From a checkpoint of a small transformer trained on Wikipedia.
Size: width 192, MLP 768 GELU, 12M parameters.
Architecture: LayerNorm after each residual sum, rotary positions, biases.
Training: a variant of Muon for these matrices, 289M tokens.
MLP neurons of a small language model. Each row is named by its layer, matrix (up: input weights) and neuron, and shows model dimensions 0-191. Each number is 128 + 24 x the weight over its row's rms, rounded and kept within 0 to 255. Numbers have three digits each.
After each neuron's rows, "fires after" lists the tokens most often just before its 100 highest values on Wikipedia text that the model never trained on.

L17.up152:095132139118173123129129120146150098108126115131137153087081127100081147121140087109102131143128096149129108129143113120145139137140121161125149120154115125156124124141134164138098106134151125152144097153148068140163118137105135129095162151104109095117116125128152152128121142134134124081169158118132082143148107147112138127134107142095120161100181137141096191146144117098138147155093102115090108115142122145155117087137107122086109209137194108193101128106143133130170151123105116130138112125154095128103134157125147083106088120116145175164123138098137134152131118110159136115
fires after: "0", ","

L16.up163:074087116148146095132131143143116120129142118131132114105134159125165107140151082157164134126099103076195142129148102121153125125101125127120130118135144104116119142087101130070156104142159146121107141152122088122134168134133129132144109154110147143121121157144139152106114089149132121112153139151121127125089119117121185140149111126084112106132097112124103177148136118087144129098132115137106132194126133127164103109121134142116117085128154168215105146138142111184131125132106141182134108157100148093167107089118129093141117117122095121156168133117132166152112114142124149122
fires after: "9", "0", " |", "–", ";", "."

L5.up180:143144128173172137128135129102134094117066136140152133120164124099153135130117115131126128111090093148138128104118099067117135160110174137145108100133134097129143094101143149121150122150120112105110143115098153166165111127102110169145127141126100097117121141092140153090087125128122104154108084173125153128122118116116110124161190145100127135136135104073101101143167159132136132109149165129114099106141141091119076123123127118139146180138139197171142133148163115148102132124136147107084095087118142095107172133088124137152151121102120138173135141117162147150120125139146117122
fires after: ".S", " U", " m", "U", " Ira"

L15.up242:138131102170124106109133115116120134084135114146116113140129129101156147171151129161138157101084104101139130160124115144096103109136098139177178166141111155112169123118126135096088098126117133130131142121169130074137154115160097151133167169142125132133126156140133124155123142111130131129117103126106112115130140139110091143102130148088089129094098104113140151163139180122180150168129094149121100168109131124080140124109168088124123140163167119140120088100170144192159144140114148216131134125088112128147125103118126151131124122116123117128094112139111155140131150085131129122
fires after: " |", " ", " No", ":", "1", "|"

L4.up762:097090151137129137086202118130135148108094131157125148089144125115151129118102130147155093123118132127137102121138094156085107142148096138149144137128143120100112137111158139117108111114068127122144101133147106122170126171162073142157151104128123128149134094097138121124057112121114043133082143128107120180152131135122142143155119105097141134154160102115146101138130126149138167128115104163111082121135140129143115144152129130142154118135117098119112139138126111179116094108167156082119171125118135121134159104130116145136143144077187121149126126129134146149118178112148149151
fires after: ".S", " S", " L", " R", "S"

L16.up558:143136105150153125146210103120118118088139134167177123133143096120116149135133167127125156115103154112140088147106124106077115142107120139134156128137120140126112107126147158099124126119158145140087146112137091085136172088128137137124151160119117127152089169097113093087126158072126106143117118124173158123110060149083177171150125125117124107136105141111161139129104127132143133097092126140116075132152140124149112107116108113148140127125138147114117114100129152141140152138110160175128167091145153132139127139148098197101153148102153150136146151110103114143154126130108154096
fires after: "2", " ", "1", "|", "\n"

L20.up124:122140131163096160126123100149117108109141094159123166135088124115079170150124125092136144104104098167111124130106146175114129128064118112102117130109140098105125148140100196137134125132133128144114092102142112094178145136116116132138102137112156066140102140114100138140132112091161116168085087102135130164123109129133176131154159124096132124132126160086133135124113146111142142113184135098103154101161115112166122099147114108132104134103128154091135159098182124093143151151095098164154119090115123131124128149099166138148134119114171105135127156140133158116122140165150126147
fires after: "2", ","

L21.up646:133135188152124079123114114081123181134112092130135121138108123132121126148098131140141090081103135108128092165212137158116121113116153145112154117109102108150115137113122135127169091158167122135146125159134082118109157117148145122124125147120136159127124083119126133146111148143118152135121157111094140191121086127125127151142142079115090134098091113126154159147084117138129148152101106142137155111115094142093113127142157063122143120121130171138158119136087114119151106131109082148123136084136139087123160149159133105124135101061143125127153136171150112111134114116137125135
fires after: " ", "–", ","

L3.up267:117083148121128126153155133119114153118188115123101145106116180123151141085120161135123116125072121188128101094141131158101102075103163103168095129142154119134098104145103180152098095131071124114144117131128144141114125128073162091101149146169113109117135151149146158127109118115124119119127148122156124107118136125148110109119143082123118143093120093162160152138134119136156152162082091127138168102159134157145146165152158105100126139137125144164161167134156112138112110094110112117143129083107118150129144129141159140117146108096149124097156096149164111124163148129122138155
fires after: " d", " D", "c", " C", "D", " c"

L3.up79:132106152134155103139175129141145156099099127091109138093166110113128146105131125086121115169153154080094147078153142115066165154127144163099119151144138133114092141112152126146108110120141136156183140149148135136154137156138077156161116153127116150128123131120110108082111136118077131097098133109150143116151147146186122114126104117111159146143107132158125094140105118138141116155122133143099130125156149169125084102145115131085117061149105145164124149144125168134140118145145160109140129140145133085118157120128165109110093131098128144140146130188109125117087151112089149153
fires after: "C", " P", " C", " R", "P", "R"

L5.up356:127108140124161163108196132112120157141133137161066129082147179096121108125129130145155168108160105155107088115139156151127118152098118121127064127122132126160137131143110152106128143096042120151135119144148138138140118135098143080120133130110146179152134096117116113110086089116149153126105154119117106107139113139121149110123097109108119113113094140121173158139138095113120128143143130140120132081165127102154136119170163125133127139127135155147165160104122115112129065083129121124128108117117162103140165125149124068141138130103169105131098134140147154149133179138124117127
fires after: " ", " D", " d", "0", "2"

L21.up382:110166147154165132093124205116127164098118121145140101096131083125104114099145094129094142144144125148144172084152118090119138153107171090144160137159179105147110114160131123103134140130143121125107087113117122141128117118134114156131128124129112117118150120147126096085126148145119126107146140179114121132126112110085147095130164100090156178114154146136137132161125146094148144130121135105124114077162094143139151123159127107093161130099141105128109156153098102135140094098129096141136132122150152123160172156104124125185099147144161128161157145119093128127125115104130102057
fires after: " ", " The"

L3.up235:155092138161144093155121127098155113124140154144143132115141130116116159095112150104136139100122148122126090128118124101103099130134105135158132127142158101098129142114143174192086172138146204135133139126136109154118099122096105113160143125100127098125157145094140106131134107132103117146143126126122122085111147157140115139116148116122162154122103105111113139154120140144149092120078100096083096081157149106081168166103130075127136160148138138135107154178157169133132140122141095100128139130157149147155130145110127112138130075151138202098123125110121120165148151103088122105
fires after: " M", " m", " C", "E", " \"", "l"

L6.up40:145101165145139105128149115109094144148133126103143128092093136128136173114128132151150130127110129101129147082092111156108099118133069127109140132164170145150149152159108141091158157147112156147064137159146122093093081141090162110165155144127126145139042139155115139129171136132166106170128146128180113152112102134115143120115134157111115108130154097093174161101152123156106115148154109109121127117160113124063137123112161139152132112126125117097158101114091113128109121139124136111134137119133117108097139098109115132141093106177137120112140156165142151161116119117124121096
fires after: " the", " of", " L", " in", " with", " S"

L15.up305:101130139151100134139108157156153143115134085105160147114127092123106101126140126134129121162104108146149126110151131110117127130157173119139144120129093127122091160116133159106134094101168135154111104136105121098118178151141117163085190110137092157123104147115144141096088177138124110140144162108114105149137142132111123160126149121145168116160115152103130194114111126122095081140133174099121135140127124117109144084146109145051137149173140143165134161100121137132151120157120156131110100112134092086192121145127099101127091139087102120135121116130104139111170134106167125134
fires after: "0", "9", " "

L21.up632:116129158136138104100082115095107161154170151128121132129122167094121106100124106102122167118096073089165094137111148088141105105146115100129102128130140126134142125085112138140126127184132188144140126121126141116107159162122117151148137186134111147107152141133103118090123121180130094115150145143157122087096119134166105114138103135110124187111126087120141112182155147127146159099111110134148136135154067134084148150121132096132119129085120121181111161096144144154119124171104158086113147114125135146113153136111149142143136152111132158128127132125164132094109117075116123117
fires after: " |", ",", " and", " was", ".", "|"

L21.up560:073153146153138167129132119119119093103125085113134074143145126142107137135099113161092134126125139122105119127161124132119110168106124113143124102133110134145124136111141118090177122120130131159175115139101131099152130182112129162146144128129112146097141154124143060145163186094095113137127148145121144127108080141102098144134126140087168135111154146122111119158112120171093130133130126115113081108136084084143082147115110148095127118170082142118125177151109136126152111134148092181105114149144104165096116131161131122094113121117131143144135114133131162093164072144128162147
fires after: " ", "1", "|", " (", "9", "–"

L15.up37:132143128112106122112096148132128141116183116080122095110104155113178143141117132099179123097132153120129118142133090106136053134125139080160143101151131091096124161172126136121110095135146128119136163118099108163167110128144110127098182073125113167125092135167130154090108137155111104079120116144119097121113132165157130154112166138105134107112136145120116105161105103125131117128106126129148174147113137169118137154107156183172130133121147115140107132143088129107151159133087113136147104161149121092122156102100130097153156127108170151128129130120122169114132133127136177121
fires after: "4", "9", "1", "2", "5"

L3.up691:178131099149138151129117154146171099091135105135131099158125125093165123138105121153134136143122154125139114115121145094143091139108124101126142167069103148153113094101084100122138134117102124114120109144115131147100162119162080129129129150142142121110148105105157124050107187135159155129161133124117146118118097153084124091121138146126102100135130178108107157161140148134136125123130151099141121092157110115106125165121123125126072135077141132135096143133107138118150067146105143162169127168149177127142145162106127136109170155114110090172131101164107139145137144143115122137
fires after: " |", " (", " U", "U", "–", ".\n\n"

L21.up509:122164111161126101144142186144110138129133121119111113090084122098136127130111130151107135118113093097158152127154199140130142086116133121113141116089126157087137128120136140105164095126125179108147136109104099111131151154114153142121144166130107120118161152165146128134113153098119160081123134109151182095149163115141093144160173124064163183141114112135124150122156144103131106106134098076116085144164110100133125127134113105116112194140108166109123123124122109087126138167149122143134088129159131114139099131103136134127159165120104123066128127121129125135137123103122114093
fires after: ",", "born", " |", ".", " l"

L21.up61:138109157160134111136100149113116177180141126120096136136131127105147141123145137094149101141086143120181078192125079152156103170097118113171144166123111159183101146125108144151137108141135105127115137113150084149128134139132128110130116183105145094103125105149124102142123108124116159118186122140133128158131111084109121117123105124154111118139134117110144162137171143123146086145108105178167094121103135143149096065141101144096119119108153143180122118143158125151094128130142107162128148132119146151163173102098167154144108115113141118103121137109122145137108125090106125142
fires after: "9", " ", "–", "0", "8", "."

L21.up219:118124153161124143121145111097101093102170115128107131112129139115143158148126124053111120130139117154157105149111154130150118115103096132111148150140148115107151150149132143129127131107100174127149140157119114091115148137113125142092164161153172129158108122112126075132106097109136142122075087111192136154119135133136119114142162139092106118072176101114104085087114173108142102134119175084129143093107123108149111126104108134091112139094157155155120142114158136155155128142125076088152158085131137138114130131131122149127086107139163108137179124111134151143141172147148129137
fires after: "2", ","

L17.up647:132137160105123119126139153121132147125115093103148173109108158139147118145114150116152124181133162146142065133138148099123096153121076097132179121117124129130088175137156131112125109161120139167140105124149131145129123139133148142150157169046132080105156111138085132118115165119115130083113147142149125090098179130148124118128140124097115132116159149116161158134100112114163159108138076153098160104102112129098137134151145112144117107128110126130123126127133106106112133182138166115147131143140117126081136088110162126133107158152149113096122131177194137150112092112106136125
fires after: "7", "6", "9", "5", "8", "4"

L13.up14:172168138111138126139113104100154147088141110110100196147140109089090152130130132110142110095134112115118175137140135075133119167170093169169169134117159124081101156106179129173124135139133111199151094165141119106123114099117150162144116143113129119113160135144111118092117098146154118107132105119126102148106135148102096134146146137117132140092117092077149120156138153089134131125140098136102137171123142161118100128119173116099132150122116126143101142145132090120128127170147143126130107130129168091102130148082128132120133125163167120138102147130147114105150087129158151103
fires after: " |", "1", "5", "4", "3", "0"

L15.up129:087073085127145087152110160145089116135162135096108137146095131132112113140097115137130140120143104124140131097124106149110102133168107106094139119102123136167136141110142149125112094128163147134098147163144117067072145130103138131150139152113109143135115126144147134149088110161116136126157133161099115163113168124142161155128140114124105134121128076074111121111140146097142064134144131133150148182111153148163149088130120120157177157145187146154121107110118118171173107150132113130123075143109137110112149126176155154108080095128134115131102140130123150154105122124146137119
fires after: "9", "8", "7", " Cl"

L16.up156:134120071151139109141101126143096148151120091136119129101127135172112126178105141141118123156093107146114127085147106081131097150129107096127160160170136118115119120133148154125137106181152151125131151140117110137099134109140122146129134173174092140161152127136093131132118190145126140092138101107177140086071122100136142125136107146122140146170126091150139146124141125135138137109083141119101129078143136166136128144161137121092118142154100132140139121099118120163100110127160151205118134139073135098105144135127079097096106144125109131165129152136121087118105155145092116154
fires after: " |", ":", " n", "3", "4", "9"

L20.up626:150069163136139127107127157095118166087151101114126082132113109132121169126110175096128112098111124126140112140122099115120126151107164103142123176156133137146106138120086135161142129160129131116133108138151121129149159132134164106128144130123118150132092114129129139113108190103120171123166104088123122131080126113128116138184156054088136126082158134123132137128138116092159141139069127095141102118151149132117149135125172114110138113081127148161177131107102115087123118127133113174157120093173170082112136126090115138147135141107136132156132135126128099141149124098153109096
fires after: " ", "–"

L16.up138:138118108155135127066109108103095115106146121132132138102158140107140153151115081113131103104169115168106135136151149167090175072129176106113146164079146121143125148162153190091119153144126078111152127136129173149107126131142119069111138137145128111138149131135138115134112123118122157100104157121156125093185134173146156128131158121091144105167087180129136102131109108078146127125146104151156103126142115129106095135160121140114105108134099130106121169131112123139129094142145137130184126120138119144130131148102141097140126154133177108144125145106118092134103156149138115098
fires after: " ", "1", " in", ",", "2", " v"

L8.up682:140110100157107117157116122142111155096145095119173152137103143096122146155078082126165122138100094136102106106139150128131161092119107131125097157128128162135126106149123129067094151114136140117092166131112122115144107128129137114101119112098163162127103134128142099157117110122115129138132125136117136168072130146139123118090150113092100136126137100118104156141144143130166158089128115110131149141123140156113130160139136090105109137185152158165095083130165105172136128106114175131090117080087175119119122102142129096124121115117169127160132154163123131162192132077128134158
fires after: "9", "1", "f", "if", "F", " |"

L5.up315:143099126120151130150133167119103179154139144156130103147126139128121106101084144150133122109167103138151104100161139140120139167138135094134143122118135081115098141086132099137122117117086082122130115148189176123087173113104107122114100137132149108134137139145148080120106163144132062092089171102147139102084099131139132117082139135117114168128131107145139123114116152094148135101116143152098133082139110120137140136073154115102126132112113134159148089133118111120172125161135160150153136110128139127124152123091141117105153090125138167169127081141156086132156131139176150139
fires after: " B", " D", " b", " un", " d", "D"

L15.up148:143136103160111114146114109125108124141120122159083140109092096128122143108131128127190151109115150085092185124156119157153120167143125110110130148121111140202177125150139120073199106156114178142125128147148096116110094097095135150136116132110133125120081107132125139136128105102125130100150140127107123134112097138097152111153140137115118138108107118126137159138154139124135133101130117126130098110150141120152139120140101097116130136151118165106112116148134086093080134125136104134182096128174134118077101155130077109121142121120109097082151139156191136114162103168140113152
fires after: " of", " in", " by"

L15.up717:144114162145114138127122166096059175160078123146111116144146124109133108097119102117151112142111114152118137186140089143103120136108133112174162148132127176129099107140107097089149100121144083120118150145088130118097112103121145134151100111127108141147136139128102090134110138110113117114156116144121143194119092147126089079112113126115098162156131116144108137129124154128130127143117131107147176102104108124178139102153135139141125136108119156173141106097197121129165165175122123153127141115147121084140154148119117146121149150104160114096173092094148107164097136110114128118
fires after: ")", "0", "9", " |"

L13.up406:144109103137141121171137126131152128112133093125165143149140106096086123127159090099157143120103159131165131136117129135131146080083163100134165133149127122155107137141115126084152074110119124134082184138150111138139118078146089119100071119120156072126127126116123138130086111094078103141125183192145130117104138109147132124131095119134151093124113126144143180139161145137129146091137138142131112138140118158126107122112099152125125163132134120132110154127131147120126143152105126130127160108137162140147153100110165091143085147181125133166139140094077099139115162150143134172
fires after: "0", "2", "9", "–"

L8.up407:124125175121117144135138136097132170102126139159123147108114095129123106143107156092130145143081129132114143102151136100089117100117137141124117151148143160152095121171182138140104148122120126122152128136163114105131151151131114094181126136097142115167109096105136147082083119121117146135127172145129139094096156103125145161117125146146105167083146136170172131142135128095066109116138132115092145185124164124155131129164113105104142101111154187131113112104135159137147137102151153124128112086123108151121154133161101107073072094115155095156120142147153129136131148085150138111
fires after: " P", " p", "P", " medalist", "p"

L4.up103:131130139123114160144130139127138176112118095124119170147127144121148129116132137097129079145117138121173153144126106141064113133149176168138131138137148117131130148090164156113098158138135134134173144125095141138111173157148058158151136115124117144176163125114133094163110121132097123148103145113174134119120136090120113085105130113078152071150084103122114122120155121136152104106112105150147129117142143140130130157088168112130069111131120091142110133125158156137133112123089146128148132203113127135171176128140147106159116182131152143109129159130128115114089141143122108133
fires after: " P", " b", " c", " T", " v", " per"

L16.up746:156134118152135111107136153123080131113139133105125142144171138085132143134096104138097103103134144091153152162089126123121099150130116151145176086138114093162133104130120088146139141140081131148150115127127114109132174129169121171152127120130148063162141136125123083132171111147133121107148078113125102094081117136108104090169130123102119133133101165123132113156125165128130134087144129131105112172104140127140100145099146144164141125160118102163082128158137148162120098141134105121127149185099149121171191096147119123111113079130101116113125124117108150148096142148134115090
fires after: " |", ".", " ", "2", ";", "8"

L17.up386:188115098139162103106083104146127107151135177130139117124145113126138162138091112095130130106127127081143127126146114112144136112166092109108149177168137158111149109102105139111107139116106144090081158139141091105101135148114114120144136157122122160157115114156083111140118118135122127115119103124134154125133123095107122157114140083109145120129162125121167157119164130149114126136082103145126045141110122146194096164138132107081135112084133138182103112127122108162153097154152124171137153105114156106127163124129153121145113168120177156134134135145104157133110115107155110106
fires after: " |", " No", "–", " ", "|"

L3.up490:096076111117126144125116141108134100105146116173163123119097132105122160127160124153078118118156126157141112118140164108105124133122119139082101140147130121164118136138116159152135117166145155134150116152153133137159122125181116128157122156120129127139126154079135106120149124118137097120134114107158076097137106140136103101163183083094089131094113138137115189128124116144171149124138112125119153131142155098114083148112130063115166145130117194152121133162129175145092107116110123131115143107152148128141123145087122147128105083100121138125162132085143141083124125173120141073
fires after: " \"", " (", " '", " m", "-"

L21.up505:115120120126136088153139135127162130108136152124169117119131154119142117111122110107138161139188093084171104112174097133131140149113126087161168106085159114115135135140129136093146126064130173129122123144129131119131116120109137144120117120136120131142095140134127130131145071171111096090170141130121136085053105156127102150123131144112116118078094133080129111129141134084132099158098106124112185144126102146119119134128115168153101145114135157145078114151088098113146122151122123132112144148127154105143098078143175113149129176157150144101141164173125137134156121128116152114
fires after: "9", ",", "1", "8"

L6.up229:157132131112084111188166123124130147143137127132115070176140124113104170112127103076145128145090169101150124126118090114125164129100115121116121129104128112120129112161097133142087101101116140116098154138158122151147149159109092113168137167120116140169109097128166093133115097152125155134134141104090131033131090121133156152161134158145141101104105139085100115120172107128148104130168114075154112111130110101095115100133134101132121131165167158106114092168111123140125132147118121149125113152142128096144134140148118132129124142140118079156112098125129134153150113173112130133
fires after: "==", ".\n\n", " (", "==\n", "i", " M"

L16.up328:142084101116144093136140120106123127136164148091105160128157136129148099119106103110150140155188096092119120113159114143172134136139134107122147137114122150165109113147168123117129163129164111128119094134098102135120133141107133156156141181118078111093106142141132110158097142126112108131129114125097103139167129169113095156140140144155138154054136112146146133176143118110168125138135141145153171091164142106121141110142121080092103120122109095133126111208133114147122088152129097142154110171126136120131117085149110088112098125084100135150136124154144166143125100161128129102
fires after: "9", "8", "1", "0", " ", "7"

L3.up214:136116110106140108094136157105118148158115139107121177162141130131086126080126133122146134083110144146093115161134096111145107121086105151131107143120166092141111139142133123176088097109125162139107098176188092094114125111124135142118125151169103136172169131136094100118097130149148119130157187123111074154126157111147122105125122135138104120113137082125158129143085144143073102104122138154084130121118141152119149156151172134138126103162141142162154170123137174140131132086154142132152134121131147095136144140140135119127160077124133112095148075129155121148116128121107160142
fires after: " C", " D", " d", "b", "t", "c"

L16.up335:119137144136161129155126120124133142111146125156115077170100119126108160130122124118115060098167111103107132138142105122114102112128123109165116184161132114136103129172145144134147133147118112128135134108114147138127126131097161143149178137177151142088086117132126110103161155100140155142138137122105095074115118150123171125087123109110171124127129116129174136089099128138120101123173148126123148110206163138107134140125114114135116131122093095114089152097113127169101107168154101159142156102159103148159155132146094126076141099096173114102143161162136124134152099148121140128
fires after: "1", "7", "9", "8", " ISBN", "ation"

L15.up212:143075141091156114178106156084120163119115105145154157114117162143097124180128142170137121118156153077128114106126127160126150138089125146131126100117151136167113151106099126126113085113100133136135178152181092133105120130090148172112141103126135105103063101148151123096154105125125121146164154156120096108086134106119142110170131135118120144151131159162132147131124097143136155110116123139131169160137167110132121140159123118109152148177090083146150110140137111144104100143139166158117150141133107119121129091111116121144130104133070123099123144164133165142148104110113107165
fires after: " ", "1", "9", "8", "–", ":"

L21.up75:136133159152111104092145120123111139100164094057078087137098120120140138179148137103155122138097137120111108110091124136149121110093080152081131133116143073141139116147125182130128167152104198106148107160137081121146138143133122161120128159148129110126106137145145133116124125148120151127124151118174172135124126108129122153131129115128094171129156133096124094126136166101071133107151123075155169089132095136122142115125170127109146133109124148109144115147123117102139133169113115133134145144119121106098123106154132134098089152071150098148125148120143124164119175157131128104
fires after: " in", ",", "2", "|", " to", " age"

L8.up647:167113131124166119126137107121121113145101129108093118153134099125085159144131114108139137088142101128094138102110121142137169120130137169129129137133156059123110110132083124144134129104121136144133092146147094100148119062162139116175151151133088146161137138107136141090125150125144093121141115119153132119070118105154117128193122122105141127127162098125111150127139141142156124133093114190110150144147117154108123141143116128116119151139121155094136108096167128150099071117140095132134099120113179150076197150129112106107114108148171101105128144103148133131138165095120157087
fires after: "0", ".", "3", ",", "9", "-K"

L8.up6:114138118147158135093121119117155093139104148124122164079164132177110125134108103156072139084168081090106158103141081128115141154128177141157132133113188119116131173105124111101173155121149139140116130137142143084110119179137148110107130138139125109092150144142134128137124104144122091123149128109130157139097105110121158166176167135081099141125129140101103144121173071132131122147138138137104136130151161090114109078132152102148143129137140123155141133132142083113106120121092116121143123126112116109128162139161119114103142123096150108129099125111159130139098147135169106060
fires after: " n", " O", " U", " N", " a", "U"

L16.up451:126133174144149173110101084124134155081143119123107116135110132110102138122125114068165106130126122106123117124076126121092131156143112126170128105123154098173127087137123119118095156081136168150091142128122147135130122120127145107112110159160148122119090107143126131092187148151078143160114131123111106094086105107162145118130121179098085085120119104147135124105146131129148144084157174159134140146104136130134097143148077135088104115129176126154130144143157132142138125133141147140117182117177148121125108106169118156146120153090120157118152146138124115178131122163103146128
fires after: "-", "8", "1", "7", "0", "2"

L3.up693:114129152135145151159152126097151151089108151131109100103182140145097097172161103106112111171071152111134132139154134136085139087148128159108119157122140110133142127126116139112106109096106127148106126121098127084139102141102167114168192118117101160167128129090123135130099112119141128100124104115184084114114146110134151140118146130152166132100088164132179159139134146092131121113083105130136121150078132180108110109115138133104148144181135110095118107115143128152131119160109151143105089128111129153112183133120104154111115106122101103128110130131136126106078141166131156153
fires after: " p", " L", " P", " D", " d", " c"

L3.up495:100115133164105150145140156069171158115148108125143130128130114140129117095140159132136155161112143158119127141087164110097165098131139150118148113106132109133109155139175184104114114131146125144166160155158158089150149144155090150098124106150090096136134133099116134100105145104149152073115139124110064116107126135169173123104145162092093093111122122123112130147158098126134105101107120152120113145132111146114145115096107131127159114125160092169151142138134144132105098166169205111159109132123141101125127130162110092117102068129140117132106139124139116131103116109153130117
fires after: " c", " p", "C", " C", " P", " f"

L4.up619:082090175151099122138145151134073121125149145115155134109125125112086134112109192149149103130117140158112131153149144123063130173140117151115145139115131149141139131164157139174168095119102157093130086094135128119120137129087151136130168127180119129129130115120117105104125155163125086125118170104108090113104154149135124106164144089115107128137107104135147168084098109147116135130148136137129158121111110120132152132105149097108152136171110158155091146123107111128175136166121162145145137114170147158088161091147140161109128134091159098144095127134115094143174143116135112134
fires after: " C", " D", "D", " c", " Ev"

L3.up362:152082100131106129136094122105105094145122112119103136113149102129137156130106107088111113141090097156102141100098129087091143109118145145149106150171152099115118130129154149104120132154144152090138149112152142129136144154132105093195126160150121114107049154126088153120127126144124143116173129167144145122161111130124170137106121117150120127124110138144122130165143065144119140166127098133123131129149146098167116145101159090095103113140151140146140114186112131144115144122116142134108119130130143116141104176105107114069145081109123133144136136124158148108077200137097145117
fires after: " P", ".", " M", " m", ".\n\n", " p"

L21.up685:094131111126169125113079073107145134125118114134117134119121146142158112109075098162122083165170122118114111110104128131110149168148117102141110121177133144134147126117140161115109103165135148184074113123175125134123134154126098128119145119118133101149120133165135138115152103119138144089133135138135166163159150102062108155126151149128131164124124130112146146105117075127147116124090154154068153134114137139109115075085157134143144130168091132153123138124116116124132108144123126142168119170135094146103140098111136083148132147134146137080180149159143109087135157102110096137
fires after: ",", "2", "8", "4", "7", "°"

L5.up46:123101150115145111113135094054114137085135115133135159097120131107159127111127139105171159150096098160108106107159132143100106168140160134151125101128129123148163160087138121139144178132089113107119139145133156106131135110135155126118116119088133139165154123133172150160148094117123117094148130137195114143073118114136125138138165085164111113117144121129144154121131119113121140152142175134108092114152152127160123134175145141169157153180131140145142110076133114090089116126107131129166127122104129119099131094106089128094113165105150082092171131128124170133127088120125127125
fires after: " D", " d", "D", " J", "S", ";"

L8.up61:185122098127106098128149114105134130069159127125140126093121120123130119111140111130139071058107143102111107175087100141177113146110136144119126141156145097140132116115116148173114139196130157134125116085116134114159190108163112129119134150130137116159151103097159121113113130118144123145134131127141107131143132148150097084170149131098150130108122086146142100150165107113133084115083083137165105162130148094106119137182075128151141150154119132140154114143118112111123124139114123161134144139150158093095114133136147167124151133102162159103128138153134160108124132141139149084
fires after: " ", " \"", " Y", " Z", " X", " ("

L4.up564:166086112127103140111126110087102137094151090153099146092166142144106085104097082109120137120099188135126128168116118127122147139144144114092142153144159124144156167117172129129146146138151146133127117126079096084100122131173073125143129134142097164162135090106125145095097116154137168148136143148125100135125133114152124129103157113157161126164135119124140154151114145133115100112139143113129108136103112110145122128134133120115114127121130076130150101108196157145147144142120166112125143125107081144093157098126128156106155125091148088156128167124125109077077123147130182138
fires after: " b", " v", " p", " g", " P"

L3.up255:110111144177158109145182109101154109119068117153115133127138162072108157097118140132136143132135118097121093088088129159136129160089123151099109141114119126108099151150138145118106156113088121135146129142080088139138111118164135132137129138133120146169116089147101163127119100127152081108128129135128080127146107130128197158174139115080110116105102097131135118095100147126166156145144119141116142131089165156158083117139135166139140141136133170145162100137148123109152122079085156123151110109144087121099177132159115143140121141107141107100135160144129147130130139145157109112
fires after: " D", " R", " O", "S", "ot", " U"

L21.up624:133139139180081124132116084113118164053163120121137106121134100120147205126116111103131136080136124101127093182095138120107145142087119109126130146145131087110143152101138143132135133131130123169127108128108138133129110119069103098160165156121153142129112105101146134146152128082114133106095117137109162117145136134161143125135123171088108190122139143153092142125099129131108110132152109112158082112122121135145135149166130123120154145119120149111182137138102159122113139166126113151171115097113109131116098138118150130138160125100088125207126125158144119127142159152116095121
fires after: "born", "2", " in", ",", " July"

L13.up125:111112146118120144119109116125126109153133186115154150108111189092177120110132120161154130088115119123171094096113120130083119163107151150196132106119094114116142128159120093127113157100115149128107105132118109115139133122121152123112121146120119154139146104152127127128142119128129108104195157148124068130121130141137115146135113118133083147077116130118131134139175114135168121123122127124124117116136121130138101101170159118128113172145094095182136113049105157148151145097090121136109103156130105146155107175095114092130120081132125099147168121097136136154155135136119167158
fires after: "0", "9", " years"